MLP neurons of a small language model. Each row is named by its layer, matrix (down: output weights) and neuron, and shows model dimensions 64-255. Each number is 500 + 25 x the weight over its row's rms, rounded and kept within 0 to 999. Numbers have three digits each. A neuron's up and down rows have the sign that makes its largest values positive.
Before each neuron's rows, "fires before" lists the tokens most often just after its 100 highest values on Wikipedia text that the model never trained on. A number after a token or word is its count.

fires before: "d" 15, "er" 12, "s" 11, "ur" 7, "h" 6, "ly" 4
L5.down90:499475493510540473496494502496550482504498466509479519456476482527500499479427507546473480525523453533512507487543465490475493522498482508522550528494435519509467484515455496545511486529502495507459511471483513457509486486482510430503502558476487508497479514541514510546509496527461499492492534550509506499457488500527479468490509467545515519512475474489493520548488541515478528509498514487487486501500473489506539467500485495494472466518505480489479462500520461469512497490540510469524530461462520507521558500519550512486483456483488494463542466507528493516522552517517555478

fires before: "p" 28, "ed" 9, "m" 9, "b" 6
L17.down109:509505539505535451553488498472518519509509510533487497509481494500486490511444476509467539520455506553526493481514526468517472512511441492509518506460546456498533497491497491479522459536473462500490470486468487522522519515544465475491472517497508557530540508480490494514527477447540550488527480548492515500478518479483462552487505489526496467473463515515487501426502503482521492489517479497455489467507440494482508499492496504529479527499523472498518489512484485518464483503519508488524485510506490525487488505508483492510581543459523483520500495517518541450509498490500518516

fires before: "s" 23, "ed" 17, "e" 10, "ate" 9, "en" 7, "," 4
L8.down598:488522508511484501520504473488470495482502511514473452487487515492511472540520482512488536493495502498501544499497488538489465482494501458469541454490491554489504524498501526503464475535512471478492489491547480574514489492525544519507504478491488502505536504524485490538530521480511533454506500514505489504490492511550532510514510508486545509437494487500460525492498501517520497558513498548511516555518492520477499450447514503499494511483496448494522470495541529519489491523529472492489509478491459486469486461484491488518493470515494475502502485505490493498488442512505526533

fires before: "|" 49, "s" 6, "ow" 4, "-" 4, "ed" 4
L4.down22:506504492538472480472546516487514524523536534493502499482499499502458481491468502539529530485531510529467507461487499475487445495510499553519472488462476493497469531483484492490465491511529530487506515539498479500516480507498490464516470497485516501517464531485493509526507488551547540549505500487497529494530542533482458475469540483491494464467512499526472512468510500496500512502475500528483488492557529492512513484503520488521523476483507486509540498448510457504515494482524499478518495451524564535504475453505490513482498526523466536490454508464488524483526520432526499519

fires before: " and" 12, " is" 12, " was" 9, " wh" 7, "." 7, " as" 7
L17.down240:515516525513441500472511549487526456536506497553542441490479527468500500505449485448480495493472516485493518516509520471474499518518493490503483549463479471546460506532518481511509524483489486516485524528502525525493524515544470482505515547516508489500514494512482493472509516492518443470481479479537513581504537454505509453488478529514507482486501558472500514531490522471547508485525527504523503479503469479515536530488471478478504439497504498500494449492517505491491498555531478506530470495477510520473465503518507516510517496496495488533509487455482463483481500455510482504

fires before: "ay" 19, "ed" 14, "is" 8, "e" 7, "est" 6, "in" 6
L2.down601:515541522500498480519497451526535517524527508526471447459485492472459492518489494500474480499489514438471501495486488447458454491491488486514541538502519498459481491510499494458479513490473493445509449527502491513514518489540471510537544521483511496533489494537512522484515490501492504534480517536465492484533511477512534541469499530449499485526496492472490489489514509522540532445544515507457508521482526485510515549502531542555504483474513490491446552496484501502529499511512476554506481479484515478555535494520504509470494450507483498537500449463497490483539530486508499511

fires before: "s" 24, "ic" 12, " of" 8, "ur" 7, "," 6, "i" 5
L9.down588:488533529499495508472457504527541490480516470504495486502457492504489493548435490542492518524507443477504492478526486518482445526457517481485504470534446511525474516505520509498512540457470501480464509505491460445525498477526504464503507497519492531507502511507520518554512464502483505500499500510494480519490515562522523486488505510539514508530482514524484485476511519443544503504494491495497453512519467567478528532493516520470440456467480515476482492479520459486484501507489504510484514518453479483534504437486530536494463488508506516492519517513504482495533500447476480464

fires before: "-" 77, "|" 16, " " 7
L4.down616:533484489508472492487530514519505530490512556526508518526517483427533430516440499491506508524485477500521437491502475489507523495496488500515500500491514512506478549475506513487474513514544502478481504519491473549495488497493506515517460520500517426507486495562499512487491468528482525478516486561543534511524484481488498486493478487565456487466523484487422539512516500505485505504548480524510475470545486528513467499523497524522524486480524503501509489480520451491519523521529480496526490512495531511516484436502516509485507512525493535478471507451481502483481500471494459542

fires before: "d" 21, "a" 15, "s" 9, "ed" 8, "ment" 6, "y" 4
L17.down387:506510507507495497452481497493503491485484527497494566467488526508498472543492516479482498493508505539499507492523468504537489496483500564489523425493521534509499517476546524466492488519479514497512484480511512531488482499536484501485469499506471536478501517486494479495517549452489473509533552492480516498525494526472522456505548511545510471451453509508435503509541493512491497513489462532481510497482499478495540473480499476484471500515530499531488531524479476512498501499503500450507497476507512527452523508475477537481524529520517482510524469480497516459461512488540438470

fires before: "m" 27, "p" 18, "ain" 6, "il" 6, "ed" 5
L7.down95:523489474493456494487493488516458516515500496499510521498500563502458507495453486475516543479502466512466439506503511482532479488500480476507490476505523476474546506492489505493501480495497511524512484516521542503512482510547483487472459472490492483557513500506539509528498547492456475490541522535516534511528521459499493549496527547460493482493496548474504491474489508530512498480529478517518496493516458510475483454530487513526470533523510480486485475539558466525548519517509509463491514503480479451515490494554495510482526530495516502512524455522512544508532501517470541495

fires before: "ame" 27, "om" 10, " in" 7, "a" 7, "es" 5, "," 4
L7.down249:497519529494483516513495466487519509510492525510504506533516516526485550511482507505519546479535448479520516498514525517550472495480522508492495473493492488518523479502489494446533491534493466464499514490537507484518494505513462507490509493490548541506549520522530516472486553500550464517489501498491511529497479547446475471514480538507495489562480490519459550505487472498493477499472498518506493565499489500507519473473480492492513497469489501490508486467535468484438520507519492489521477507498549454529464473519502481506533466526474472479527497518471495466492522482486454516

fires before: "p" 48, "m" 30, "e" 5, "es" 4, "ed" 4
L2.down461:466509509538500490474503504524523490513499520525535526487537501491476473492462532507494520495491449562527486527515500502489511493490443519532490516512512467483489537484469501476481509470487458486504475510490499499530475488501487489496527501478475498484538475494471514486503548505489500478524467508525448514518494572497534542488536495483498511452481485516479468503529518452441522540487514519493480502489484514530541516497515488512495516481498500497505468511464483477484490504496490506485474546499505489500537566496526487498510507513502485483473517558488521454475480523506525517

fires before: "ort" 12, "ri" 11, "ar" 9, "ow" 9, "a" 9, "ip" 6
L2.down517:480519511511485517456475459517488513519513487475472466463488494485441459468473482520514520455488471488493515487524476533503480500496492526485562486469507513490513477523461477479455478477469489482504473520518513474537530515519549505501503507518497508480482500495503464489549523517478503511513497486499458487515512487510480553508478535517494501427487493480511501495455466491468476516493487498506495526526474529513541452534500565490492525506446507475551487485502483492495516488485522471525531491543528513477511524547489492477516531505469471545548495497522497460493487499534529490

fires before: "v" 42, "ies" 20, "i" 9, "ate" 4
L13.down653:492510494533473506515487496500473488529509510510539477428506506511475537475495493496538483504515443474502504513526489556487479490514549513499498508524507533489528466482502495468501492484515509500469506500476532502551481511476484480481499487500507508543483504537502487474473516494497526501473512495443504477527506512466520517498483513444508497493483474489476543478531515534459491468560505506557518560496463482487488456520556516497533523529499491512461544463500496513509569513504536516494510513495506434511516528449514520511468542476484516500533527443519466488488481492485547487

fires before: "ip" 22, "2" 10, "v" 7, "4" 6, "1" 5, "6" 5
L17.down308:483524515510457528460517524499499490493527499522537520529539473536471490522532517476476474521520541505525516534488538438493527481476504502529500506553508484500477502521515496483487478526505501525487483495493501498489464542443490530468481513541457536538524493512494477492500512543480455486544511480521474480524523488522489465531515491508520485453509462479505472502497438513506515514445565471501477516537498473511442490534504488485495498484520515539472499515454546497514521508482481511502525501494513467510511482501464477485521517548482473529509474477483520466492517527520441479

fires before: "nt" 54, "n" 14, "ld" 13, "p" 5, "ag" 4
L7.down340:522535469494501455513495480516519479494501473499537534503493485503465501491547453489484528438509496478484536480446491507486531508496525514507527522522491520482488492487500492513527558494548509473503502502512477548448497470477516525459507540463477467517479494524499488481469507537493522474494487465482473486486548511523471524514509517493495494517518518520543567530513544547495495455480457478540495516546470512503508506521490493527484492501527487508510493501483493536522526535476500489497509495486501471469560485496482486492483452547566470501493507535529487477500491469524513508

fires before: "==" 42, "===" 20, "|" 7, "S" 4
L7.down643:469492530460542529485496484527519497479490469484502512481501534499535521506524432477510517455518491506506485511525480482495473509433482509490500450486526489509513504517507522496495507472530488466507459481526511518487484489536513478474510452521524471569547477498534540528473522495521542500483499553483508510492540527541475517465483478500523507446500478434475528495484481506495491512483483484525506509529470521522505455465478494520518530480510523526487430525495552520512530520519529457498495504530487485465529505470517509513505490503505476494484487506493466497489474443492496476

fires before: "e" 24, "es" 19, "ed" 9, "ent" 7, ":" 6, "ing" 4
L14.down8:497470493456458468529489522524492472517458507544468481536496536536503529463465479519506481536448529496499554480490507474489536499500481487530522445502529545507521434494470506479501508470491492525481510488488527471487480507496525524526477476468513532539491458542483459508507504541495517506498509547485493482527512477518498554487507505514513538500528529475457518525496466505468495517483482473490496474480513469498512485477507509514462528481542434513495483445536516513479499509494534467524505478496474510507519513522515524497554477517528461463510545464533513503484492476505511461

fires before: "n" 37, "re" 31, "e" 10, "er" 4, "i" 4
L7.down363:511481490498492518507551512530502445512544499497462469480471493436529490527458521474500545513440514476461497522517510496478499513528469430537525505489512509505537502497491496483491478539522516520484486503466533483470541472503486517524510519491512505491499536496484514487544492529484490496535528480463539506498506488513538539458527473526518542519497512500505535463500550491521531536477464538464539503484484525475485529524495507479475505479503502486526473474501449504498509502536482464522474529488477491494496521535503446505518486491473530483545487520508489479520511514499498496

fires before: "|" 87, "ess" 7, "ed" 4
L7.down656:522481511548496502480524506518492539510512511504469530494480495498527481525498531532509474486522484525498484473496473478496490519454498506571494501512470512499464526473494505461490557530532509501512450505502468518537511473508494549522470524493512496482519517514486469493475501529497527488495488536513536483479491525564510486501512478498487479516500499489431537529495521501494473518522492471537485423511479503523496509526560555512518516445511457459501532483521479515508481502513490446467533518542517548491461436505508477495502507513503499500503533497486495460492513440497476523

fires before: "p" 23, "ed" 18, "e" 17, "ag" 7, "m" 6, "ing" 5
L5.down578:477506511503496480487477484529485489492524540558470497510508481534500510491487515476488520524476499522535474516491489470520523514507487534527516498506541464473517510506472503465502468514475492482482525536507522485500456514571488478494477495471513528513497499502523507485532502500445516501462516552515529519460508476512480541456471529488515516499540501475521496512512518491493534506503487512494468494512489516523529472477483531521494485493494503471513469482544469509522513520460518474510515460498444511526480502531514532531482509487502506491498504524436442552536486503476524506

fires before: "e" 48, "es" 15, "ed" 5, "ing" 4, "ial" 4
L11.down261:516493472491494475506494487505517483467477502496509500514517461516525539523485531505547506533465517486494521480470448513493499458478509530525485487541493505529495521488493475466461519482480486532467508525539468547512472491525528537489497466546513524494502503552476465543487526491476505451498520553501505489513503552508543548459522530483522511519501540528428524496469532535491491493479484526493484525529539468495475477472507532488512499508513490501505512538545496506503490496543525465476496503501447506503499471514503494475457506480512464509457519485496508491541479482488481480

fires before: "ich" 26, "o" 18, "i" 17, "m" 7, "f" 4
L17.down254:496496489517526480462518462520527515499510540454523511484525484512483438466485460510463496468542516535515539493516481501534494514458526523510492539505481473503506503548495477500530506496504507499534512499485484451541508534502484510493483513469513476499450534523500504475513495524479495497516531505490505475492508509490479506507526514483492521499524524485535517503470495470481561481473577534512527511497481533473473526500489507539519546445477488466522482473484426489508522454514523495489507463501498502516502508445527519507481526511499526521507485505548519507535503469485493458

fires before: "," 14, "s" 13, " of" 10, "'s" 7, " and" 6, ":" 6
L9.down224:503504497524481501512463498540552506487504519532521473517499498486466474484472545524500479535483477517520513488514497526485542515504461515468520513543443457514480475490517516492494518485513522489518508550541490518546456510531522501539512505459487511492476513514507518522511480464510500478508519508456511502490435556501549490486544470527512522521524481508449498494456477492504494506479479485523446515524470538462550515466520532473460492509459535452522493471512485497467508464506479494472506496479485468524479442508505469518494476538533494521535535481506479514508515508513489536

fires before: "ed" 25, " of" 15, "ber" 10, " on" 4, "s" 4
L15.down87:478484495513520508521514495495495519481527536525484503486481517487481499538504471522469466492484481541526515456516498489447480491501516536544504487451466472525503446497494516482510470511504545490477509493492493491522508514493457455504518515496521508512538514499525503439493515520534504499498557494484506455492466533501534484504535494467461512513528502500489535515515463520493495525429476508478484522489479505499535518496502482521459509531502479496539528492519494539470488572476471540455485499516527560488492465481495501513490532538479495500500523463480504488453464464490483505

fires before: "y" 24, "ain" 12, "ry" 9, "ed" 8, "e" 5
L5.down238:451564506484468467493485532507543508501503528455485523503472500466465510487510464507479525465469507502469488510520499497469532506498475468501510499477504459485520521515509512466503497433484499521541511481540542524511493520520517525451502492517486495530497501505514458495551460501477516491535491483508459512512519503475495496501482480490539499516541511500465515504514518510529534538524451518522513479483531447477503501494526501524471510522538518500479488507515505511532488469427496453471479501510522483476535476538477505501537523488488524541450501544529511517519521568477550498

fires before: "ic" 17, "v" 15, "ies" 7, "a" 6, "t" 6, "c" 6
L13.down555:517493512503518445538478518488516502500512514526505504515480532492518535443512453499516495445512482480502499476529537551500482512492486533502512493488509534469525477506523542481518491479482514485544489448513505455467469544517513506488522503492524514504471541501496542462506507497507475510450525487433476489505547512493556472489508477495510488465494513495530494463445519514488507502514469529505498483455502535516502444525449492516543469522517529480489513486487524513548511521474496486547464490485502452496484491486539500478521545503506468513521488480523490499513500517513492467

fires before: "ew" 26, "or" 24, "e" 7, "." 4
L18.down352:490521496497522532528484504472488505494524496514490519538464496542478479511484462500494463469505505503446479496507494525484485504530550529543496478481479491501460473514500493441493523550485473520479473504495518492463518493574535527453498489517532470542508499530502500515508515481509502495507506511540528484482490461517546549482508505490522537447525548505465510515530526494510506454525482536510489456494533491480488522500497468521493500483467467489495509498462467475485515477560480516531515478521505509523493511508526492547535514506504470509479528448485497449480460466486494457

fires before: "19" 14, "ary" 14, "1" 11, "2" 9, "6" 8, "200" 7
L15.down234:529526530499489480473552508505473487517510462503497507548491469473486488475466518502488496516523464519512523472531547516525521505473472499521497516496498472484488501510487458495450483476512551462494505501478514522464490521518485506542547487564460538499524557463459487506528529507497516476526529510517503500518496481493521482495493470505529475472516511491528527497476513514562500515490495507529512533481472455505468526526483514447520463463499526488502538534463469538491485480449471482460502544537497505474506484519494492467484510516500477528494480518481531512499451488480488468

fires before: "y" 39, "t" 9, "ical" 7, "ies" 6, "ic" 5, "ian" 4
L17.down596:545527506501511494545475494511495495507533486547509527513501503487463504491408492512514499468492491479529514497488475536495468501536482462480489543474444541506496511514450510514514500517434511519482507538518542468512505503518502512493533521507501465451514523507538497495508501510468441516490501496505529530513500465489491476526528491457499470510483542521531518479511551460467554531498483498462496523497464513533500510486495528495521497538527478458503491500511508496489531438483493522520512489501526536515495499479471542522510531474498477526490488470499504473513454501452480515

fires before: " " 36, "im" 7, "ol" 6, "h" 5, "p" 5
L17.down21:514461486466543512470469486453503472444438518476516521523505493506495485508442477461506481533524504467501460486540495493478491493541493491504527498484498515486482478484486502488507569462532527542482496539492520481504493484537538540503491499495449508465477520499493455485491503547537522505467522519514471534516469514501511518515486499521512506495479515509539529490483496509483488496487554526457481456531517494504493550481488513484504513486476529508487501496494486509516534539501549506523488545506477497513519493503481483520490490480539468474531503502482448502495551473488500481

fires before: "ay" 26, "or" 21, "ing" 7, "ar" 4, "ork" 4, "ct" 4
L18.down597:475502504497542508530523535486488509499511439504471559491546507500529503471509536451470537540501469477521495498549520479526479510478505547460450491489525500509515513498505490461469497508504494522500476512472539506515519477559492470461493498483491496524505518482499533471521523525489511483496505490507537513476519513473483537463503457491503469514471464495517510555508478485526431526476509511486495525509476498512473529530524497513530487467484539491493486502498465492484518546492481484491458484485536487519518497501536486469557493507512454529516538457553482523459491513527501491

fires before: "==" 27, "I" 12, "===" 8, "The" 7, "S" 5, " " 4
L11.down515:502508515503504506493507503500512500498499492473493514510499506501509528508547467508507494483484494509501495502481495507496503505503465521484511509502514513492508511498526515504517489500471493495497516487508479502480505490640499494498500502488495473507496483494498515520503512509501493497500501489496485501486503501495493523495470511506516517505493503507510502516494505525505516528501494492494491485512503508510509502486519475502496492513489513508512505508489495497500504502531509508506514501532505491485498520506513498499501528495495505507502509474505491479508504510514498491

fires before: "her" 41, "end" 6, "en" 6, "he" 6, "p" 5
L2.down53:540482441541540543447474521524509515453493518512547500481455469485515533520530461468470525509513503458478502546530526552526448503479503495527542503512497473509509493517499520456507472485491494491505492500445490488523533526512481529531466507479484533478513543488508465490503488491523481534488477512548505502521534527532540513457510476485488461511484491498517516456495499493454547470489469520507474511500532470528522529486462498537499514491501473486494490498501499540510492505522490460446472522491505506497506509553483525488510517507547491498506501508521486483488507469505492480

fires before: "e" 16, "ated" 13, "k" 12, " of" 10, "ing" 6, "al" 6
L7.down115:450495501522472508509494499486491483467520531517509515464537516499533542485439505509502479500472482517496501480506511508514509485481434489516518471509469476516533465526496535507500529481468485536528479562477482497551515516514488550478517455509515521535529488551515499512491483497527528482508487535473490488520548520500530523487538531529523493512537453497422486486507490523461510460478488524497500478533526478549465474449482514523521486477509489505489509468508553451518480506475493518486510495485487498495515512486494496502511467470513490498507497517503491533484494549486526531

fires before: "ig" 21, "g" 15, "b" 15, "er" 5, "d" 4
L16.down608:515496461511504485480486543513530465514534508540495500525496481523512467477454514533563516542503512493553486505498505481517494560503435486501531498513487498488539505494500521494491537470487564486464469504502563519501467543541476522469541494481472479503478481487443498483506492496483496498495491470461491517516521493487499502491549449532510480452478538467557467504461489529525489478494517498499501515486527475494491531520534496495518504513495437475515429526479480463503506482536503480464516481508513480484505505546489483500488525486535521533487525487475499518498477481476491520

fires before: "," 22, " of" 8, " was" 7, "." 6, " h" 4, " be" 4
L16.down163:532503499521493469507514554496506496485508534524479521482496474498509492522446514561480509485524519514480510504496471482481468491513463469479483499508505531540500506490498494513493508508526499505475486506497532522486499506570488490503519510476490478490502528493491525539499481481469538453497509522498504508496547505487516538479485498534514468473466544508512522485500512540533524492517544527493494522514533509501527498483494505496467461491485463491482523460528488502512518523509485502493495498484496469458529528517493441523522498541517478489497507394488464512513506463492480491

fires before: "ia" 22, "ian" 17, "i" 16, "ic" 6, "," 5
L18.down616:498509444486506498482478509479534513460524516462527472503506472546503466512392497499457481472462478473498494480495496500513474531526493535480486537507466483542493508505492522505515527498481482522458496492508520486509515471599505541486491521475534498463532510525533523498524513512481508460470523470511487489489457511503479533452522484493528512469520524506507543503515490528480455504507515470442482484493514502488536521498506535500515492522487518515495476508504469498507520483500506553505493517526480533527481504494485547509508494507506491489494518459495443539514508511498532457

fires before: "-" 27, " as" 11, "|" 9, "er" 8, "N" 5, "el" 4
L5.down15:522506472501471504477485503504457515520487524504527487521496524481522434520482487522492524490502514511553482475488493471495514511482478448495459477476489512493506518510533534508456486474500508518471490541504514533476515510521517521512474538504459476494517537547533498507510491529505567509491466566537506505511519468474512472461499455548457463478527489497475520526511547507484490479512505505523478504557532482488463530532464501523536479486496514501494464446463476485509520503549498500537539535483507503522441403511496509499518483490499511539501485476506535526521478433498483506

fires before: "==" 21, "|" 16, "===" 15, "=" 9, "19" 6, "C" 5
L5.down38:528496505500516513483516503498522471518461535498499494539488515465575477516440463515520473517485461516504477454524426495489479509445500497456468485499509495499485511533513527550456522477497514480470470474465524524506494492525549467497488498523522472494488483495519480474480511494460488506513493537496508481505509540503504543513490531510559503506484486491393513498521485485490515510455513472514478520527509514479514510508510499494502531485491497561510436542545488508507516520504474512522511493518510489488499540507492510484464489521489519506522490517512470470527498459533498538

fires before: "e" 27, "is" 15, "b" 11, "er" 7, "in" 5
L2.down67:522496523552503506491513510522520536483461507527476501507501527474542477516480483461486507517488551452446509505474529500472475513489456474492465514484510480470508504523547492502508474457492527484531483530472486533459547501552506497478508501536512510512494497504511527510518523518505475514504548513470539512463520458550547488476486514503503525497479498512545527522489540481468470502526550495443531484476476482508504539512513495532485458479514517508463479526485499490488446497502515487472459493504519498512551501516459471487505457516503535519472505512531494531522467463507514498

fires before: "y" 40, "ic" 9, "ical" 5, "ist" 5, "s" 4
L9.down294:502527481464488494529493547490479484482512501545485459491524516529460482507453508512470515494523498561530522515470507497511499489511457520499477504513524512511524491535509511500511490512451454502503513496505506463453518490523466499486484488482500533473521499492529532497471506496543476511467521538543520514495479505495467489478480518472476494505481511544502507495520509477516514540532479460471518501476536572528467523519514518534514536481512509482500528493507479508472464511478491508499489511463503513479500491490525517482516511487479512507505529513483464491516484475501518472

fires before: "ich" 22, "s" 13, "i" 10, "0" 10, "o" 6, " the" 4
L14.down463:552520486493480530487483492503450494490503447466512488494494497500514511534480481509486490496508513475508484447508507503494474532490490475499497505546491528551506481487507528486487506482493509509495477493492470493527508503456497522466546482480491539543494493480520503470494479507510496494490503550483496482513500523502508465503484468493523489517496488514470520472503478481476502521490483494532481515533488489436497482507461521511501456515546517550570488488507533536501488508505540496496571484457466498488515486484511533526446538465575511465503499517507484502512448513475521500

fires before: "ich" 26, "il" 22, "o" 18, "i" 12, " as" 9
L13.down438:498520457524460514531505511510499529519504453457527507500476477578514426479452445525520501486511486485537547477516478509534521517450509484495461523495489541506512520467485496464501527489479526466490495491482491494477475479504496550499503487469544496478484533470518485491505506497515500475544527504483463493485516508544508481493459522494460479507522531476493490477513521451499486501496500502491539543513540493455520497536482475472457531454516591482494459516467484501498507501483537531449534479518489483532523476527466521507454529492543503492486485547539485479498527506498541506

fires before: " was" 20, " s" 10, " m" 7, " is" 7, " h" 4, " re" 4
L5.down171:500472472500496505432506527504515505576464460510537467514486478502551504494504512528470486446496508500493534558472502489529507509505507513522536525478449516504468547440497506493535517476501470503464511544540460516485504508497542487505504520490490505507502525532483524481537477503496509497517451488484551533464517528472542490473455487500485452456473513502484515500497486515491507519521497489512475514493481494496491499499526497455508492494462537498502493503500480532488497513522514507503491504496467485463515535539510507524491515467541490471453472474555479544507523475513444495

fires before: "==" 27, "I" 18, "===" 7, "The" 7, "F" 6
L9.down87:511539478484486483487516472534478495488548483457506530485508521514552487536508477503498519460494514487493458486524488505492507503518498498518490489526523548463505493508514484460498520472470494517476561511504546476461478542582484483466502469495509473455483532504500498507536512483469536473497497518472489504511511504512461529476466512527503524509497462507499511493494479535536532495505506493473502481505486498459507539496507489500474488479500555516509464514467465523489502504535499483533513497510511480512511516464514453537451530517496458498493505541509454479483525465504516482

fires before: "ud" 26, "ol" 10, "ig" 9, "est" 7, "b" 6
L10.down165:505474475490460497489479488515467512504474505496509484526491446475476519516480499480512492512471570487472503504506502496482454459527460463514506523451473480499487475470498484457515490509467494529446505520525540480521478507473475518464493531516456468469477509542547511497493519483523538489501512512460516514526479477496504484565501514503523499465540471511489524555550487509455466495521515544553546485503498468510559538503510508449475481521482497503487502490510487498526524485530512495520484529490481476536487519512451491490506492496536516504509515505500483529506503493500458551

fires before: "y" 58, "ical" 11, "ic" 11, "ist" 6, "ian" 5, "ies" 4
L17.down677:508526474481493495501500545454499522462507507473495489516500512508469489499403479508470504462511523478536519517481513502525513529474510515519489500484504521512480456482495526457519540497489504514468487487528462502483505513570461506470513526476541483487496490528497523486501488510496474513508535453539476493464530505523514475438496477455480472567508507501567506494482537526501484492496525470475514459476465528519513499484530529507513519513489464497535518482540528525485515525443500478513541488521533494500479506483512536505523494497490549494481495469517506546496494486507479483

fires before: "==" 19, "," 17, " |" 11, "===" 7, "is" 5
L5.down407:550508500497525519508486497511501522479512483440492488486478489491513550505515487497527478547531418487508491448547503505485465457490464489486474500515513509530502475507525494515478531452486470527517446467527484530510493521478511456534514503538505501536501493493471522553462492527518505492507515504498461484515502484544496553529479486484526545517501465506479493468545494501513472470462514438492506522504473478476495476472500512451521534507517529490515473479534522507491511531527478478474485492511516483503525534498511479502501484492541497495500469530501503525494502439504525496

fires before: "ow" 21, "ort" 16, "op" 11, "ip" 9, "ar" 8, "oc" 6
L2.down502:460498465513474508472505508514488531483520473481505502477496508485436481477447475531514528457520470463548489480488510544487490563533471480449543510510469504482479507505483488436484534515499529470503454509488478506538507486483521499505522491473532494487499480513467460480466499496482472503522523482490479490484461494528497541462495464529495498495501504510479509507488513501450500510491528514540537517517481561532568460513517539516505488499499531520491495485489504510487550484517521498492565489512519493513491529515517532491513522503496493474550537490510514480436533495462514468

fires before: "ich" 24, "s" 20, "o" 20, "i" 11, "it" 7, "at" 4
L5.down663:487512498528497531491500505496493512499496481520492466483480536504550494505438488475489471502485479532467504477458485515467508510479472512447508549492491541467501517499477483512496471482530492492545493534500553535484477473495526542528488458480524494478490501523491481478523514504501464471496506507520526509490541499483500493462467466490489485515492533511477525529440549472486515512518480499509494524499463504468524481458514507481501512448500487522506460485489473513493480472516529512470513464542488491521512490545512523502468542515520536545528523534525493504493487511470496497

fires before: "i" 16, "il" 8, "ers" 8, "er" 7, "qu" 6, "j" 6
L10.down136:484524492512506459472486464527481522496502549493473505472494463508491500453512500530463508534486473541459499517485509507484501530508486514541520533518492510492525497521516526511485484478486496519465505471489501463516521558484492505502466507486460506482487501522482491488528531473458475491549495497432506482544459506480497516514492518487498521445482518514462451483485499507452533494510515434483512525502475498468489528535491493509545510528498514507535506545499521521525525452460499516494470503480484511495530513471484522498445474497527493475514528533521497503548445507503472547

fires before: "ow" 14, "g" 10, "op" 9, "n" 6, "ort" 6, "oc" 5
L2.down386:527504496500476506458497569503510472444554523492510481510477523493492458500465472517512524472550442519515545485553494534493503516506512506485509499466491502507528506510526505504488479534514501537522495508474496515493505467461484440488531470518516508485531452455491474505483489467503502480504496466507486488488524491501496500529500502502473530490524508524521521513513498485432489496515508497499527492517512505551490493528474531495532491504538451511485504525500524499484528499502549479559495517499538511456490532503497509501478523530476496520474508493511467525399511475516503449

fires before: "ame" 27, "om" 14, "ed" 9, "a" 6, "w" 6
L7.down208:498504490463467518477501482492515507482483500507495496495496480518521506508433514497505533511505466511486471493519519521527463502509513514495487501511540514494534499472512502487491561513504496472483448484483521456540477515544452523469487521510526525475510512536517466495474553494536517519503530498493494472517460527496493446509485498561521465529501466502465544523466486512513503490506490500505487550497472507500525507495502513473485472536516459452503515497509482518475523489511463472513491479485458500493470495509458524477478524482521464540476447528490482516460514522518506521

fires before: "g" 35, "d" 10, "n" 8, "et" 8, "ric" 6, "p" 5
L2.down310:501462490496480501522507436518555531494550523525494461534474514472514482472531497515525491534488504499503505476502521547452526514500476515501469490485521482491549494523542498494516481520525517481502494478489527486504502505553524471505503508512531481499499515455492509550462482465481464523528522492489456555522461514531516476482557442503492510464527543470518463506485513520507509474490530479522545490488511525510529499482545503459506540521531495441453496510505513517463498486486500447476497496544512521507465481508514507524501537479514528484453530454461480486487489525475525518

fires before: "," 15, "\n" 15, " |" 10, " was" 7, " and" 7, "'s" 6
L18.down588:507473475473475514517517510533518488527514510493509494523515496540505519536417492498476469492505525508474501509468499514485511496520514500483453481502457497493497497502479501533523499502477500551524496476525503463506512510549476466467458541467477488491479493522494484509522474525491493487493496514504516496507486475469489504498490494490522490519504525497451499494534500482515521461482510556525465519531514516548513515506492493468494473491508504511511494488490487535467479498489473485503473499499552517493496539523511527522482493508510533487452524429513475490463486492556483504

fires before: "o" 31, "h" 9, "r" 9, "\n" 5, "al" 4, " " 4
L7.down674:494545508503533533474475540490493510481452559478487487501486462476504487520481469451518537425450489467486453502528521487513454490503493455545517527453475519496496509481493519497494537491504533503522475487544513511522461548540479496527527485522472466526502508524507493472525515505547486528487491516529512483483473464500534513542496509478477471488518458465522513514499510496502511477522541507521463489529563498520506528509508519496484469525486482543524475482526517516508503497480497491491487472520526460523482469509466512466536507543509500485512501492459463532515482474492514512

fires before: "n" 24, "er" 14, "ed" 6, "ing" 6, "s" 6
L10.down238:509499469557478484507513487531527525568497506503474520532476523465480467498471500492519463505567448510488532531465471554460476485505481502500453492466482499507470486526488499500528493486545521502499502511494506487512475524519492521507497483466548511530496515510473512490467499518488540538504503518478494509528509489469551491494471463514536464504485458528527473491491500503512492516495555483505495478511472495493524546504554497527493475460531491484483435490504509495463506512474497526463459499521540531532506484461506473498481511505472483489479529468511492507520557453486513472

fires before: "p" 31, "il" 16, "ou" 8, "er" 5, "m" 5
L16.down77:473498511498503531464519493521510515514482526465475522458540522521492507511440542507480540513499489504492511479518485516521451528482487527492493517536530493443520496572481518505476519502513505523531527512520532436506493481508499483483466492514505528524473469472518507514499524483468500496515510461487497509511463534455485505506490515512463480437503509493484456534554509541437506479481530509520485511514496500523493501550491484492515471493489489495507517515499473472526505507493488486495473515479531455508505502486547514498492538493507505525480519506506511468529523508567536509